From a checkpoint of a small transformer trained on Wikipedia.
Size: 9 layers, width 256, 8 heads of 32, MLP 832 SwiGLU, vocabulary 5158, 9.46M parameters.
Architecture: RMSNorm before each block, no biases in attention or MLP.
Training: a variant of Muon for these matrices, 224M tokens.
MLP neurons of a small language model. Each row is named by its layer, matrix (gate and up: input weights) and neuron, and shows model dimensions 48-175. Each number is 128 + 24 x the weight over its row's rms, rounded and kept within 0 to 255. Numbers have three digits each. A neuron's up and down rows have the sign that makes its largest values positive.
After each neuron's rows, "fires on" lists the tokens most often at its 100 highest values on Wikipedia text that the model never trained on.

L2.gate436:151121120120127106071140125127136123113131128112162151170080118101134072146138157132138108139105133139173140144100164140136127170163145094157117102121147152150114125102087147141064119137093129130123114144127119112169112152143089146131127179146092119111161093111101105154075100112092096155113141143136109128125118121111149140158101119127131104163140175139108154128149111150158134090122
L2.up436:161117097118127142127116126112146137150098149094175165141100109156128113161108168091158121104145140129101094091110142142159131178149131129171119161112120114140144177091122141125121121122104119161128115124080137115084141126113171139137136180129104089103081123135111120138085071153128097123089144063149137164153127121148127144108140084144108103108145110138121149127135111135102137101126
fires on: "oul", "igh", "ell", "on", " mot", "c"

L2.gate813:143170129120186102161083144153088136144099116098155124074100200121156144141122093108158091109158119070166145099115142130124147099097163142127131092125127127120114096095127139122149156128125147078150149096150152158164141139143154130110121136113173133085106113091092181135092129164164119119107101130090117088143140115159136135142108146138145138135141117140075135130146159124110125112149
L2.up813:134157141141172119132091125168098110136111119131149138109109134124111094130124145118101127126109100083115100093130110119121113081120140132122111131142142090125128088148138144116137163108101119072151112132179109124124172135131132089139131090132125115140064094116143081117104111130115157105146118100084146110104124158106145078122099128131118117120115146122155175155154125143122100105172
fires on: "\"", "est", "o", "ost", " career"

L2.gate490:126097123131141156141110144108155100143128129105144111164171151123138142153142141140152126098130131125138081103116123110126108095164198147121112141105137090151184161108123092132080169143160140108142105154157091138113135119127124122110170154127092107115100141128116119154134117104140107139103116090167128149144162125143087117100156141105122120125123151150133130147102121129109064107148
L2.up490:109124121113153136152104167110136093124114148100111108131193189126140121118119114140122128122136147170131060099111140117157159081131208154110134125131109125146187157108130096133081159154144139127107123167176107141127123131121146130102164133102091090107088142124105123133123130102122107116114116091156126132120120088125097102085123109097139134156144112139128127130103102143077087109137
fires on: "ib", "on", "ill", "ik", "ate"

L2.gate35:150112136116135135128098127105115118144156159161125120152131131156118162104170149137147140107134084132160090122097135161128120097092090101104122142135123104118202094078124120125128131147107122109117080058131116156126169149101115140150118144124123117114123138105156150129095102117148079144141124102121089135129149105102124160097131122146199095147123166175118101149116131114120140143116
L2.up35:102118158103119124125125106135121159098122141154160145109165177137167097106151105126167096140117129113113111146114160135131132132139131107127130148116143140112116126113118101115158158091137164132136087099137103116092136119106174146175097131120102115089131114155172143130144115152121118100124123144128102130138123107116065116128136149132129132121140113097145115093075061140129083112152
fires on: "on", "w", "US", "ik", "U", "'"

L2.gate65:127133118141138163128109147144103164105128121149133139142114132102136133137111103135137152100108128135135115088168094141118124112162137160127174145143108126140150102081078117101152137132096100133167125134149147103105097137137124128147157122099133135118136122148120096115114135119124100172083132113141126142174144085138164135152128155106137159125123143107125141168174167106139118167094
L2.up65:146148145133160120160124145122146104142095149091135140151136143113118102188094118104127107094090118147130095120144122106126108121161099118159123130178107139099151134131111140131133134145128085132129137065124145115121057148128157146139146125161111170109099146125103076125156115100113141148131121068151172096119134128081087147121136123143129139159130159143105134105106166098125107128145
fires on: ".", ")."

L2.gate277:145145130097085124147099093137086126162157131127108104115129115099082144111160125119140111122168122152136135151141121119118145133098139135179171153152151161154163107121140146125121185152138125147107142113154160077111146126111162089155129113103153158133135138128119116116123145100110122117119123078174113150112127112130107095142108133095104128147153129084112116093129134129079109108075
L2.up277:133176113095157111145156144135198088157101196098085138179148131119145135160155138122131156141170147137140139144117117119152166122109149096103107114150136118132141164132125124178117144112133168125121155110136094135118121098124134109149142166134113118138162126138148140153125094118119106170158109111144165136133130142106074129106122116068158103121174202141131103113145162147128159126147
fires on: "ai", "o", "ot", "io", "h", "a"

L6.gate475:130145105127153132118089101119134063120099139134151143173114139144104122145094131114129134127182141111102150102114128103092146097124101087126182115144180144141094144128115120122154120058157115128121129080154139142123132131136087138088123151117145099116166135158122097105140112063135145135136099123103180144139172121115146143142128163119146139119146159146151136095095121154133117140106
L6.up475:139118095121134112098104132164099141147149107155131184123078149114095112154092142096123162112102164132169117171110161145089125095122151090099115151178113124123127135136124136136130122120119101133144102112160118121121155078111144169145147140094143117105148157151131106154142098080101124140090107154111119096105120151107140148130121159122168174125129156114105115161130111134133103132140
fires on: " Al", " al", "Al", "al", "ar"

L2.gate711:191118113147135145143135126140137134125106101164104127124108120129122107121155174131155138158171122140105122128118118152138129110118137136125159150151119111118133121146159174118130115108150126118116152112096141142146148145094109105163132132139146128114127118128132129100153112147076118145130151133129102089175123095119134104093132131123103188166116150193096156135140173155130126113147
L2.up711:154118087163131092111102117135215141141092170140073136085142152101151141144131140141134145139161112144138140105142144106136132083121145136117137154131136109115133165112150137119133142104137102161101137117082175134151159161149144070096121081142158157087137120136131114132146104164110143157150099124140105077150131132197147104145100135114084182156149167113143172157103131102124138092151
fires on: "m", "art", " fac", "-M", " of", "t"

L6.gate709:130116078101137174124121158108148150157186105132106108114105135148137142114125127131145148153133104160121140131150158101111121094106106133110119127154126128149130116101149125081148104129126123083153143146153155185184124159120158108125121097158114073138164088143150148130169124103127101157172159101163139142135136094136146133150141152129145134166124155140121124165138121163130124138120
L6.up709:162128157154090130119130147084109130167107161105183166108126105113107111120114165140193133160138109145157159134147146115141099139125175111115127146142131123085129129099149123122117144163158103099091103111136097127150100141116123133119071129135148151088142150158135084158140164155138130165143150141168073121131155159070098110105102097190117154150111124101128078138112112133152118139162
fires on: " of", " and", " in", " (", " for", " on"

L2.gate488:126112101104133138122099155123163205128158091128141141144088145133105139144116171157189109134149068126153098143136124184086116102096158161073152115129101185137154112153107116142120094155144145143118128173126118054124118056142101131128155133111139089164139129142138068105134124135128146158162114162141135098141149167128067129105144107158127133106128130100097127095157109113145117129111
L2.up488:144100114075155129132110129097154206147127143140129152123111167120137105174133152147138140148136112148121110111134163147137127143120137130092126097115125165109126081095109098114182114162133177172121141137125125068114140096179115165150138116098147105167133140156144063113135079149057125170146125155137121097146128191123110132131164109140096137141121143110126141116119132120187146126138
fires on: "===", " =\n\n", "=="

L2.gate592:133132127113164147105110141127118132111141125124140075127131094103120153115097166147159151134116097103155160146136111119181145085201141126129115149133147153098120125099123105124155109090115144126102173133143104166126087170108092160144122145145110124152128123162153131077148129174139131171076108128106129136134150124124129161147148106138139120132090147087092113127118091122136159106138
L2.up592:139119125115165088159148114118097148080130131134137069117118126115115121177116146136095142133175071113128148168140108103101117144131154119107095154113101175145115089133110122083161137150117145141111150142123099113118127109175095157084154141105136153116126118125158111146117130114122105146140137124130109153125113124087139143155167131149122114120177106149056138113123116096162158130126
fires on: "B", "b", " Team"

L6.gate437:120116161133156171129131131118149136139149083118121137111141104077146159111176132148152121174132138111166160096148078169124141127133118197177206100113086155089126163165103102163159162120141132126136116151121110152141149163106166092106094131144134104143142097152138103126155137124127169143170159129142129076116121109077091136152115156131103135101133125135097121100168119155108155128131
L6.up437:126078169098136122153114161141134134168151093128135126097132122149173127134127099109140136119097140116139124161154129113135137117125172131121173116124111130121143157116120114174148140102146130133083142130078130085150083137141116115127124129118163097180088108165147123136139143160125147095139098134145113114055099098117139107141135133155045161120140145149128155107150126160102144106152
fires on: " in", " from", " of", " the", " with"

L6.gate461:094137147165121150145139145116190137104148148103134125135118154100111166119109186134105145143137111147113113114131115089175157157130117133154107160115070112159100131116144117138119082083120123145130168149098174163108130142113145100139136108122115098135137141137104084134175116128138106107156134153122182132150100070125098144135151180099124105164085095138159113126128099136118164133143
L6.up461:132134108076102153136170161137115153121115100095125119140126148079145130119174149115132140120149089121121155128148153131111145134082130126098150148131070149114089123092131117111176114119168138145140136114088133178146148138152136134120139112185124131166124115135161122099148115133104110096188129132109156172150133107120112166153151163120101122133089163133116140105150154143169112081080
fires on: " C", " P", " M", " Be"

L2.gate292:161124031142107117130109134129135106163114100160133136081097148118086112110143107145127162167127143159145153160081123099112126163125151095129163132132152132154136116119101141113102148127136146173116103130150144144151131111098129162138093133128126132133158175170105113142144158140173121159152106106156138101145121121138117091118157125091106153176108146135143162113099124142118118105131
L2.up292:142106159109164091113128107098151153116098111158149149111117168124173110083100133116147158181117098156109135154134080142141160145139152117165106103151139152118130124142078107153110173157120106148119152101151072145123111129152138125168111123079117142153128104114151111133184083143126107184096080139130098164134164110105127128148148135159114085169123143142110126119130130137118132147097
fires on: "):", "us", "y", "ing", ":"

L2.gate617:146159121111155092139163195153118128098148125109122124121117131094125131202142182140144139133198071148129160152157143144124116113122134126112133083115135104120123072112137130143173165109111137058098123110100116184184146116151112127143107171103142113139124111126115091135116119155124112112157135110136131113104154116164146110098136155133150126148163145127092116121115103125153146153104
L2.up617:149182137199147132128135168149126148101177114132145140138120151125131142133141160133109142159175095146126122144127177180108126155131135154161090124125129113141127075122122095130153100119108160097116090105100134151139157098180100113098103129146124109128102130129129128149093149142139107132124143128095146132133124114170109100086132148117143179140133155150112143130113176118138146106088
fires on: "\"", "\",", ".\"", "\".", ",\"", ".\"\n\n"

L6.gate215:087142099184140107139087113126165115129110172123134086140096125123133126084116116120098158152151113106099151110155132105160117128113122116067138129102136131136149136141166090110123166137110067122110128159132111082143140128100103098156141144147155111160134122124156140118102159155127133159141120110128173129119134129123114168177143159096165087083166072120147108171138149121155158086111
L6.up215:090162150171130114159112121161128139151143113085118126128086115100118106125144170116085138122110109139085155139147130150131139157108111155103145105109126179174069147095100119160140154143112139127104089092142130092119094101124135176119108087084130106106165131149099126124125116099162133127139107098142156110144123096127140107125098101152115141177118172159116150141163134144164129072096
fires on: "\n", "\n\n", "===\n", " ", ")\n", "==\n"

L2.gate219:103116109075104180094150159125132116146109142082156132157129146148158058152118139116150128128118197151159100119196143134143078134129131103129103131162175147138117136109109105136128105088111117087112092157119163140117146146131118099132138120101109142121132174121158086116101098120158087115127138150090133095114113131117134147131114137101129105138128139116107147075146126137125166175083
L2.up219:113067110097139141075140122156166144144133153137165121179139167150112084124101152089149098122128172118167106133161111098143085130108129086102128128144158163111135109122135072103097114096119129128132107171114110101126119102110103098142099131097119099130112136159124135112129109086116102104099135107094145132112153147130088139116139138089123123130132108121114130103162152111138151154110
fires on: "on", "O", "oul", "ff", "ol", " |"

L2.gate571:117162129171157116148102073108063138113117097130136106139153111136126111179099136118141162150145129134122145131137152169134051129125133113125148112114103127070100133124141113147152150129139128133098155133110109115114136136082115126126105135123152137095096159119107139088138130144128131138105121152151141112143143181112154153103127122112113142119154112140147183096086138109156108123141
L2.up571:119172128143159093148139114120109131114123141107099120135147137143116139191079115140178141130156097142130141168102130164151078118109115115132154089091114146101084165145129142130155158113113127139111134160120123119139116108107138134106129115108166122088092177112135124114130150152137102151072139143165144142118153156113155147127139124113120145135153081150095140128042167102149166125134
fires on: "|", "===", "\n\n", "==", ")\n\n"

L6.gate622:174117107144153098161121098148115114116150138127121118145127151135113134134120141167144154118152177154123144099090143139140116124118120130112150131091113140139099140105119081132131150138101107143141150115125131093107107143123081102135125117150145110134130111077121145102112159128141142155153161110145164129140100097139095175096170109147153110147162173143132099083110076125117092125101
L6.up622:120129152112165099083127126170114186156119102127124130099132125127143134121142119102160098113126140106109071151117161171111137139141131123091096139122157126178152111136149162156133174131122130080147126157092129170130112139144163143146118096174136162130118152135140106149086164151094105172137135167097157145128125158087114149121088126138125177092127152147110112130117101108108147118097
fires on: " "

L2.gate784:159111149138117107141164111139135112139140171107151097138120090142102153139109118114170108067116091136123098135094084076134160118155152129074144080103148100109115164127109136154115168101136127141151120136118108124109144121139164115111102192119129140134090122147135138105105122141117131125122126129141115109125105189123158149169126116055128116155110105124116112146138129085126126136103
L2.up784:152136078162147142150141149172145163100140135122122123143145153154129105101153129110134114137101127146146118139150140137121082138133104093144105122108146059107124168101122109137144142115093118138130142145132118159103128174100126166148153127099109103130127122133151138178122129133164099128154164100171136107095107079122113157102115100100095141089140186129129105127146123130125132110104
fires on: " of", "o", "b", "id"

L2.gate697:130102128124119130102162103139168110106137113151093115127172087164143155103133127147111139140124124142126184148120159113141130121149069129124151140163166100149142159135107136131086162099134116143106128165155108126135105158146114129143119136148132167094128097158131104116118164104153133131163123134135151125123137117051125118126134109125113098088152126122134129128111082149131140129136
L2.up697:133103144126144137119076137113133116157147130138139106169131147125125142129128103151137127163116120132091182128155138152093146129152152100116134127151118112110121133176107139127083175125106119118133143120120144140149092153116134147152131125172102156154186124129084140124076127138132182131183103087137126096112124110106126109134129105129114144137159155130170137108138125111131192116134
fires on: " of", " to", "end", "es", " in"

L6.gate776:109147112129119132117127117118160129151143146102112142162143176140112143126127131100107139122126086117148147101121149119142100114143111142070146067143153166133155091119077126123166122179070128104129099119107173121139092141127133108119149128133132139144083145145161114162176144116170144150164128072160130122161115155106151162139170101142145174174110165096178167134142106073177143160132
L6.up776:130190130114117131115118133132150125125148171096115072153138169104095133097124135132107122092140112136139135079124143103144074145156111131100172087144125158147175107085095162130166111144098141097129124092099167107159104119116146081122146157140118146167084165131171100155131159120116125138185130108127097166137091109154127140124174140127116195153118193105146178130133125111179161170114
fires on: " ", ".", "-", " of", "ST"

L6.gate429:160150118107161162143163122128130104104117117157145113098093114129099140115132104107127124112134118111107156122114099153123097142138144133104113096123093107155116153158103116108100106162180129143128125144138143163143137176100136075128150140117135119112162112146106137097120076149125080108155103138114142098119134173121132150141121148126111148137123142162128131076082135130146149156113
L6.up429:184091145120153138127128177129154093108179137154184138088117114104098138122129110105129113124158106146126143078114116109161145168141117154109141134107117134159110124138154125128111131170168151138115131123113112119140159122133106136098175152144106105176165133188162144111156135139118114096127144141119143107082094110101093139152166138120135146193142123157139118128121151132137111147067
fires on: " fl", "m", " Fl", "h", "fl"

L6.gate773:158132148115162116116154094094136115153156128123158158115112140151119110100123122133124135113134119104174153108112157113142168160110133123122156083150112092128106101092103114124121119161130154161150079132122112161125129099142130132088133101124153127096179122151109136088192146137166077149073148155099097166160111147085129105145116117152145142140181121109101114098064140188155152135092
L6.up773:133168137130125127132128089104139126115177124141191102112124124113134141147100193112103122130135181121150125100123146128122154137116129155122163106110052165110151093121111101110120124124137125135164103162141135139139147167107156098161127128126055174137090157161111104139177107146115100151108164121130094129146130091124142164105162088138135114118158120099114133124107140142107131170141
fires on: " m", " kn", " ro", " in"

L2.gate120:113106120135163111106142119128131103089079122165149148098107125158163116135149130083151059151104129142103158120138174124070121134136127118149129145135093161129132076117132124134131152137123149117099119115150146109116131140129078136122178098101127132107109121120130154130150104133128103139115114106093110134095140107123181137119114119102104153176113125124107127145141141079116129127110
L2.up120:160124148180142111101151098149107065162116132121094164160105124079164121122125124110155128138111068088101116137110145145143188101120130103085140102137124149125138092120154128136125125124123134114116082134142131104101132129130108134122128115066137134159083135104092158142104144092139107108119109104105115139082140133127156142118135174110169131142113116127118130137135156146096111115140
fires on: "is", " |", "\"", "a", "ator"

L6.gate779:181079095124146144154102139136116143137110097093094141147090130093128096103109116139118168146164113152111144134173099121114120126175100142125128150096143116119118108071129157136112096124136157155103072120128135130141125122119163143149116118099118109163097138116155116156105173132082120142143170163118135146120094090117134114154138156123107117115140139134115103150152111130161158089131
L6.up779:128136103146084108122160099113156108104172166161113130133112140104099102109117093163115126105173125086176144126126132136166119109126118096137142127157156151096166095162165100132137169156090112135108139113134111109115121142098123124140155119129156135133137141160111160125115125128173153113156115126138084085134150160092092111138116121126170121089102103080123140072087111135161132135134
fires on: " (", " =\n\n", "–"

L2.gate452:106166107101136115133130142104173085147098155121151153141109123142133123155107140122148131115117085104124110089131149117113132132082144142102125108115134156125155189098165121134096172126100148153124113125125147143120126132126115156142109116119100122119131121165139073103190117104127135139084138128159138102162141141126140120141134062112160166128108124131106085116124174105125123148086
L2.up452:125111115185144076145142162157149154144082112110106099127117136157153095125077180121140146144115095170146096126117157140135157143143151109150109103136111166117115110141140079135137114110133168134123144163161082143154106094102129160099065123111107151120109111156132108086147153125116116125123114171141120104138146099069121142117116116132114137113091130149147122140109118121111158163157
fires on: " |\n\n", "\n\n", ")\n\n", "$", ".\n\n"

L6.gate421:144107085102135095158117166128127121103131121132119093130121122147160157128135154140158139178122095153148147125161139133150115143136124089109125159132099153123074115144136153106119104121099143146162113142116155181161130134099086113129146114127127138131142142133105104124139144144120110124132139135105134144094115137098112132145109121105117106095151138093121155137099146104144091141166
L6.up421:115132105094137099150122191142104138124125122164105142127112102124121198157151090162096135184118114100147116124110085116167167099113126131107149108124088142109102144108132124125144138111118119154149134146134142139113156079162117147128152163166156133106135126132114144087136145127125127111139133119145148118124170117131102116198173137089104085110143122059164114124100098126133080141098
fires on: ",", " D", " C"

L2.gate255:117149113168137123136134137158134150122138100113152136152113116117151117153135196149119161174170148134162091117137168135121151139141175115116148101096146111113112144134098111156190109094107139132152103138141113164149134130114114167115123146095135134122123133149106138196079131126135152121123154147121147121105180159139150142102110079094099139121119101147160152115151176096150145120141
L2.up255:145131126153127158131121148158118157094122101165120108152100145100180118160116156144136166162142124132169105111159157156162146137156122109097141103123159116122123128121113150133164147114118135152100132091119085151162103097116103144099152113071140109129092126153120136144087123128124145117110136128142156099092169143156182136113159105118086132157109113113141155153147144100151159104111
fires on: ".\n\n", ".\n", " =\n\n", "====", "."

L6.gate3:146111145143125106150113145129154178089113133131121122118152085142116108141140088087116108161126106096136064162113139096118134128102084098135127139137136140117117105094115093131116148136106102199126127120131104121113143134086152115124153133202120136106168113104129118110117133150122143160117120148143161139140120110138118194115106080141117139131133125131127099162094100115142134133114
L6.up3:177132150132121153146133135108142134179104137151139127121090110092149118124159116127091119139127105108127129092100126204113182163116144106119104149144119092133119141129156163147126121149141133076121131103103137165079127126148119092111176098139100155209096134183135124160161159144137177123163133170105141102156113092116083140110135125074112116140153143101113153167119113111152114109125
fires on: " "

L6.gate780:134132128126117109121143166156153117131115137091128140129134123127135130177150172115131151138112088122122154093095115094134102108132110140138161127146165136103121142105139098121164087090136146112106133134132123102128109121114157107110160133179116106139131146135121131109135099082130117108118078115129169130142107092106086150129105167112125166144133115121089098077124094143088122168129
L6.up780:091112104104102130114142152141118115154112095153124150132122158122157076126111140141144156165109104154115101128126130134126106137189096082109155106152121125161118135107175124109109114089102125133113167160123116095144109142130091141091107118115105105145141119141152118132130136156113153150115082138089144115123092065101099141146089170134150159153111103120134113109113127119131177111153
fires on: " al", "H", "te", "al", " Al"

L2.gate427:117117100138103101119082126137098099114121181118102121136136145147125124134102145111154173137127090109162118170117110108142117155105081103149163109100122153108130130159160130143117109137135110128099121158122104152146145147090129137117111098113134106104114104130096116151163093134125116123100140173149087160130113152073147106086146136104091138155089110111142121105122128110139137134150
L2.up427:113165109121123100164121134095156103115062125150160161121112096199118119113122116152121162148122109171151119191122147145143152102140109137157126101109111124154112107154172077088128100147113144136159118143120132136109093103075114161153146142159091124124110142145152110125145152121158164121101127150152114098201113133098103130122182139135123131147114105164109112084092155118153178149131
fires on: "\n\n", " |\n\n", ")\n\n", " =\n\n"

L2.gate649:100108142121140083122082140123163147144126107106107101146089148172104129169126095122100160161147126135135092141107117137122143123125120099181140153159152120118104142133150137157051174129117108117143082103129096141140113169104143121156138050145145171099152120103129105133136128161095133127130120127127141157128115100135106131099152141150085070107117127098121166152132159122128157130108
L2.up649:116128155144102140099099165120144141124151113131110127151119103139090159123117111164097148121166140107104140132135135151138082139122115123150095124157152104095117128139147142134097168096125144130148150147148117135123114102124172114156136124093135171106107153137137129134128132154121134063133105160136140088134127135141127162112172125196104125123089119149115169119124109138130105158084
fires on: " =\n\n", " (", "19", ")", " a"

L6.gate121:152084115140166143159199137147149167141148122141105149160143122112112119116135127149163148104174121146106111159166112137125085152154071146103130149141103156173117114106120172124150109117091115150130122083123149151144103133142144092153147146108110124134161082144132128123137128081115136158124131151133155103098120140092161126166119103146102094152124128148125109094131117179125108119116
L6.up121:110150154089149101125134163129129159132132068095146161103119124156145123146131093088162134105113140143128147111117096125113101134130081114124121147134113088132140151112159123122129153144143096162134113146148143104131146127142101146122089128151096124134160103128097162110138120102121106128140139119155137126094147143099101125097126076120119142136125145134106128143131133137113145151141
fires on: " of", ".", " in", " the", " on"

L2.gate625:161138139112158154130120141141116166138128128119150115150116147138130107112155101153089168112144120112127129122121128141109110150100107133124131142111100079177141141136098120132094117136103126119124113147159101079118172127152161103136140154142109089184129135104137114091125121088123104145128094113126116127109087130121162133137133142103143130117126152120166062071083128144159059128168
L2.up625:155123151136138146148093129123117138131104150109135108139163111140150094117133138131105154118133120141141130157140144139091114144070111103073146184116157121154159107109062108126092108131089072116135111124145117086105202121140116102116140116150093124162119129088143090140140128107160083125130097119103159121105124129135174102114155117083126115159129205139149083076099128135133129089185
fires on: "ay", "ar", "ir", "ack", "un"

L2.gate627:155104106090063103097083094101110191145119104113175134106145148146140119153111123137135143134139132098142111116170120124085117102165158163120118101152129129122128154121138094134176106137128125141136106138131128091120104137129114132125159104148170138137144145107160091130102107137154139142155171145106127111125118141125133157122141085092200114115164131151098172078141137131160145112146
L2.up627:114131095164113110175119119120156129174113116095127124132097161103119133157117134119161168127151091140143133139093150161150086098093126113094142126078153131182085067084085172153146112147124123170112125153122134160118154129144113137125123121122105149133133107172125120117111123148061144140106141152113152136098165148103128168122118123131109146160161153145112129135124100119155106130140
fires on: "===", "==", "===="

L2.gate535:140143147109161183102126102145129125143144137137169164169159117135108127107154149174114141152120108126112127091167140114184133122124139138150119152073126129131068125129099131097193133130117147155129156142124165142126118190139175102126119153108162144162084084151108157146121094077184108103109160141128157117117104110109125127087132086139104147083132108156174129154115123151114073153145
L2.up535:151126182117121126132102122179105091103166136136146118097127171127093102137174133159124076187130085143123129133122140113136089088111133154133128120101129139110165119115115117139158075151139123152139128125089134118105088155179126137175087112119128199121143080101132135142145152122141102116075161139148130119104127142143106141102123142129139143096132137127122116086135135179099124157133
fires on: " $", "if", "ele", " £", "$"

L2.gate704:142108139148154123121132108135134095184141142107166147145140166161100102097112141130092157156120149107122084133165159120132103160133111138131128104118095144127144124105146158142111157139110148117112103110175142151124135050164147105103158122173128111118120126088092195055101074127153111167117119123112127093148089122116161137154151115124121070112087133097140082100117117169191100074142
L2.up704:144115165168126142116115147173168089163089123109138102156120119104132177113132144110130149142091116152079131111116169174137145126129077097189101137124134122159128135139147132153123102204117134100128112111099149141082106102136124156130133096150146123092137104107084134094131098096108137111088141146119169137181107138110181147128141128145145103105108111147134153095117140093164109096176
fires on: "y", "ar", "ir", "ard", "wards", "yn"

L6.gate452:084087097161166160137102117157091111132129092166117144107109132120160088136131152192118160118132116074132140173177112131124123103134162129147172126131144145123084119097124124070156129102130145132105112076160138134156135175137133117127125113147100118134124103138160103115150152156105155152081123103137112116138122122144120143115084143134093113128141123091091107181133091120125155113143
L6.up452:109140121135148136116139158125100124109138095149095139124073148124121084142126107116148116156127132163109111134154137156142155147108121096114156176158154147130070128112140121116140129121149117150109138168130125094120184152136164126168146103092150103125114175091118112133103133140157131149076172125177119174145118167121103159116146139088109100122155123136132102130136097139168128107149
fires on: " Pr", " pr", "pr", " Team", "und", "M"

L2.gate621:153088128168128105145145099086164131117145146179089141116125120134144126168136147174158096152109135154120150137157157117129112102111146126118149115137089120148117130119111112112132141121087178139126180128145143146133135131113081169172143167134161114152109093152110151090149138109162124117154124150162113099104086171123127123110098105133120130138107138130111094074108098171128142109134
L2.up621:158143136133089107135125118155158100154147152076103125150153123125131110153140152128137124109167137176155131132141138125119114137171121118116166132091142062101140113091083177098119114100126114090127088167115140136150166151141147089107131125103136138146126124137113106121162111156116121130133170125162142111124111143143136127163125102135163121156086109068109136144118134148144111112143
fires on: " of", " in"

L2.gate375:117181087118155110129144116170103128134166091137173139124118173135185134113066157115140117153148101200149158127113154134096138110104146081114122140115118122088090119184149120149115162118121143113134172139169111158161177100121134098106138108118124146168124140114117135148134093099140106087112117126129133076096128151099155078103165153130084130157116104129139121143144134123116106123113
L2.up375:147161120181139133130142144152132147149125124146118147137111110116159128116127107153118089111133129119139126138113171109137134126124129108132115096141122131145100140149138167141142133124094138074118077169108127136105131098160095082099081090135163117108167134082161086115129137094180135113145149126108098152109142097121120110137143119111130125176146117086139119123158175144134146131155
fires on: "\"", "!"

L2.gate9:124100114115175094094099080100116125176093138140135139174134121133102161100110121107117109138131135104100147102163116100122155156142101128159136110145132127136120139136150118139127131070109147100128154158149112129100102122130138151138107156146147139117113125136096077122145192107127121118089127123145146138101120129162151143155131133074145131098137134167122102111127141093108160120122
L2.up9:115107097134177094092105106105110128142093142138137126140155108106145177139104133105119124145183131126162132131127165094129144143125131115148135106179131125120171126080128162162074116090149095126079120191118136129110140097174088160126110175130122116130126138121177136139116179157151136125113146124160159129119106126123115155149090116105116146125168139129121125098151129100091168151134
fires on: "b", "ro", "al", "ar", " Abb"

L2.gate333:092138180124173139131116134121140169157090141162155117149119105133140134165132175116152125114138116133105121174118113125126152125096152134105173129148139103121181124148111135125133127132095152145107129108124118080076111176125091128142153126088108154143108136146141133127138129133121122129141102128192118144111171084124145150126120123134114106141117149118128126126107133097116129106109
L2.up333:143164195123117139100139137114150124154104157127158141125164120143145101165118144077129114128114108131120143148101076118101133104134144122139176118129158111118183143139120136097131131145140115139135104127124114117068094143150082131117156116108100110167117145146132104136166131155100090088134100131172135118140163050105148121142124124136121153132095146122120114091117131115155169113094
fires on: " ", ".", "-"

L2.gate60:163117137094117120107096143173145066102119134205154097134078133095162087124171111097112163117115113093115140130135107110131132146102124130126149123166115115154144126164123117087125120129122120095126077126139132128087124131119099128120182140129135119128111151119126111141115158097136118159153106161117126157147126086120149117121095139106139122102095150169149131120148128071119102141122
L2.up60:127111141090143153122140131122163097145134151133136119144113154130109107139171122108108124133111114133090156134154128085133085125121113171113171122113144145154134136094096150130129150157118123140151116110148110163122125129102100157122110163117161136129156138084095191151099153104106095141097115123144143131121127161137128107143122094166153120141117150164147093150146121115152131123138
fires on: "\n", "ir", "\"\n"

L6.gate32:144149136136187106156139092150123133071133122166122127131134149135110147163121076119158094139141095126138171118131154160172136139148098138098122131140140133106111127089159190106121116149087157087143121145118165154134097116081127105131148121127094126130094122098175152154124113124099140151097135114123113120117119143155124130142121115141171123094170156150109153151121155095135128158147
L6.up32:114126140158113109146132146161217116160069092100107127134130126118125149136118108153124154129130129128145123116115105158132156129116129123123117182133109112109143079127121162105106149040183111154140118120157110115103097142143153112121165116167113127133139136136163151136149130167083140112136115165106135125097129130137134118131106114124121068099148157138130109103159156078105148145106
fires on: " C", " his", "==", " a", " two"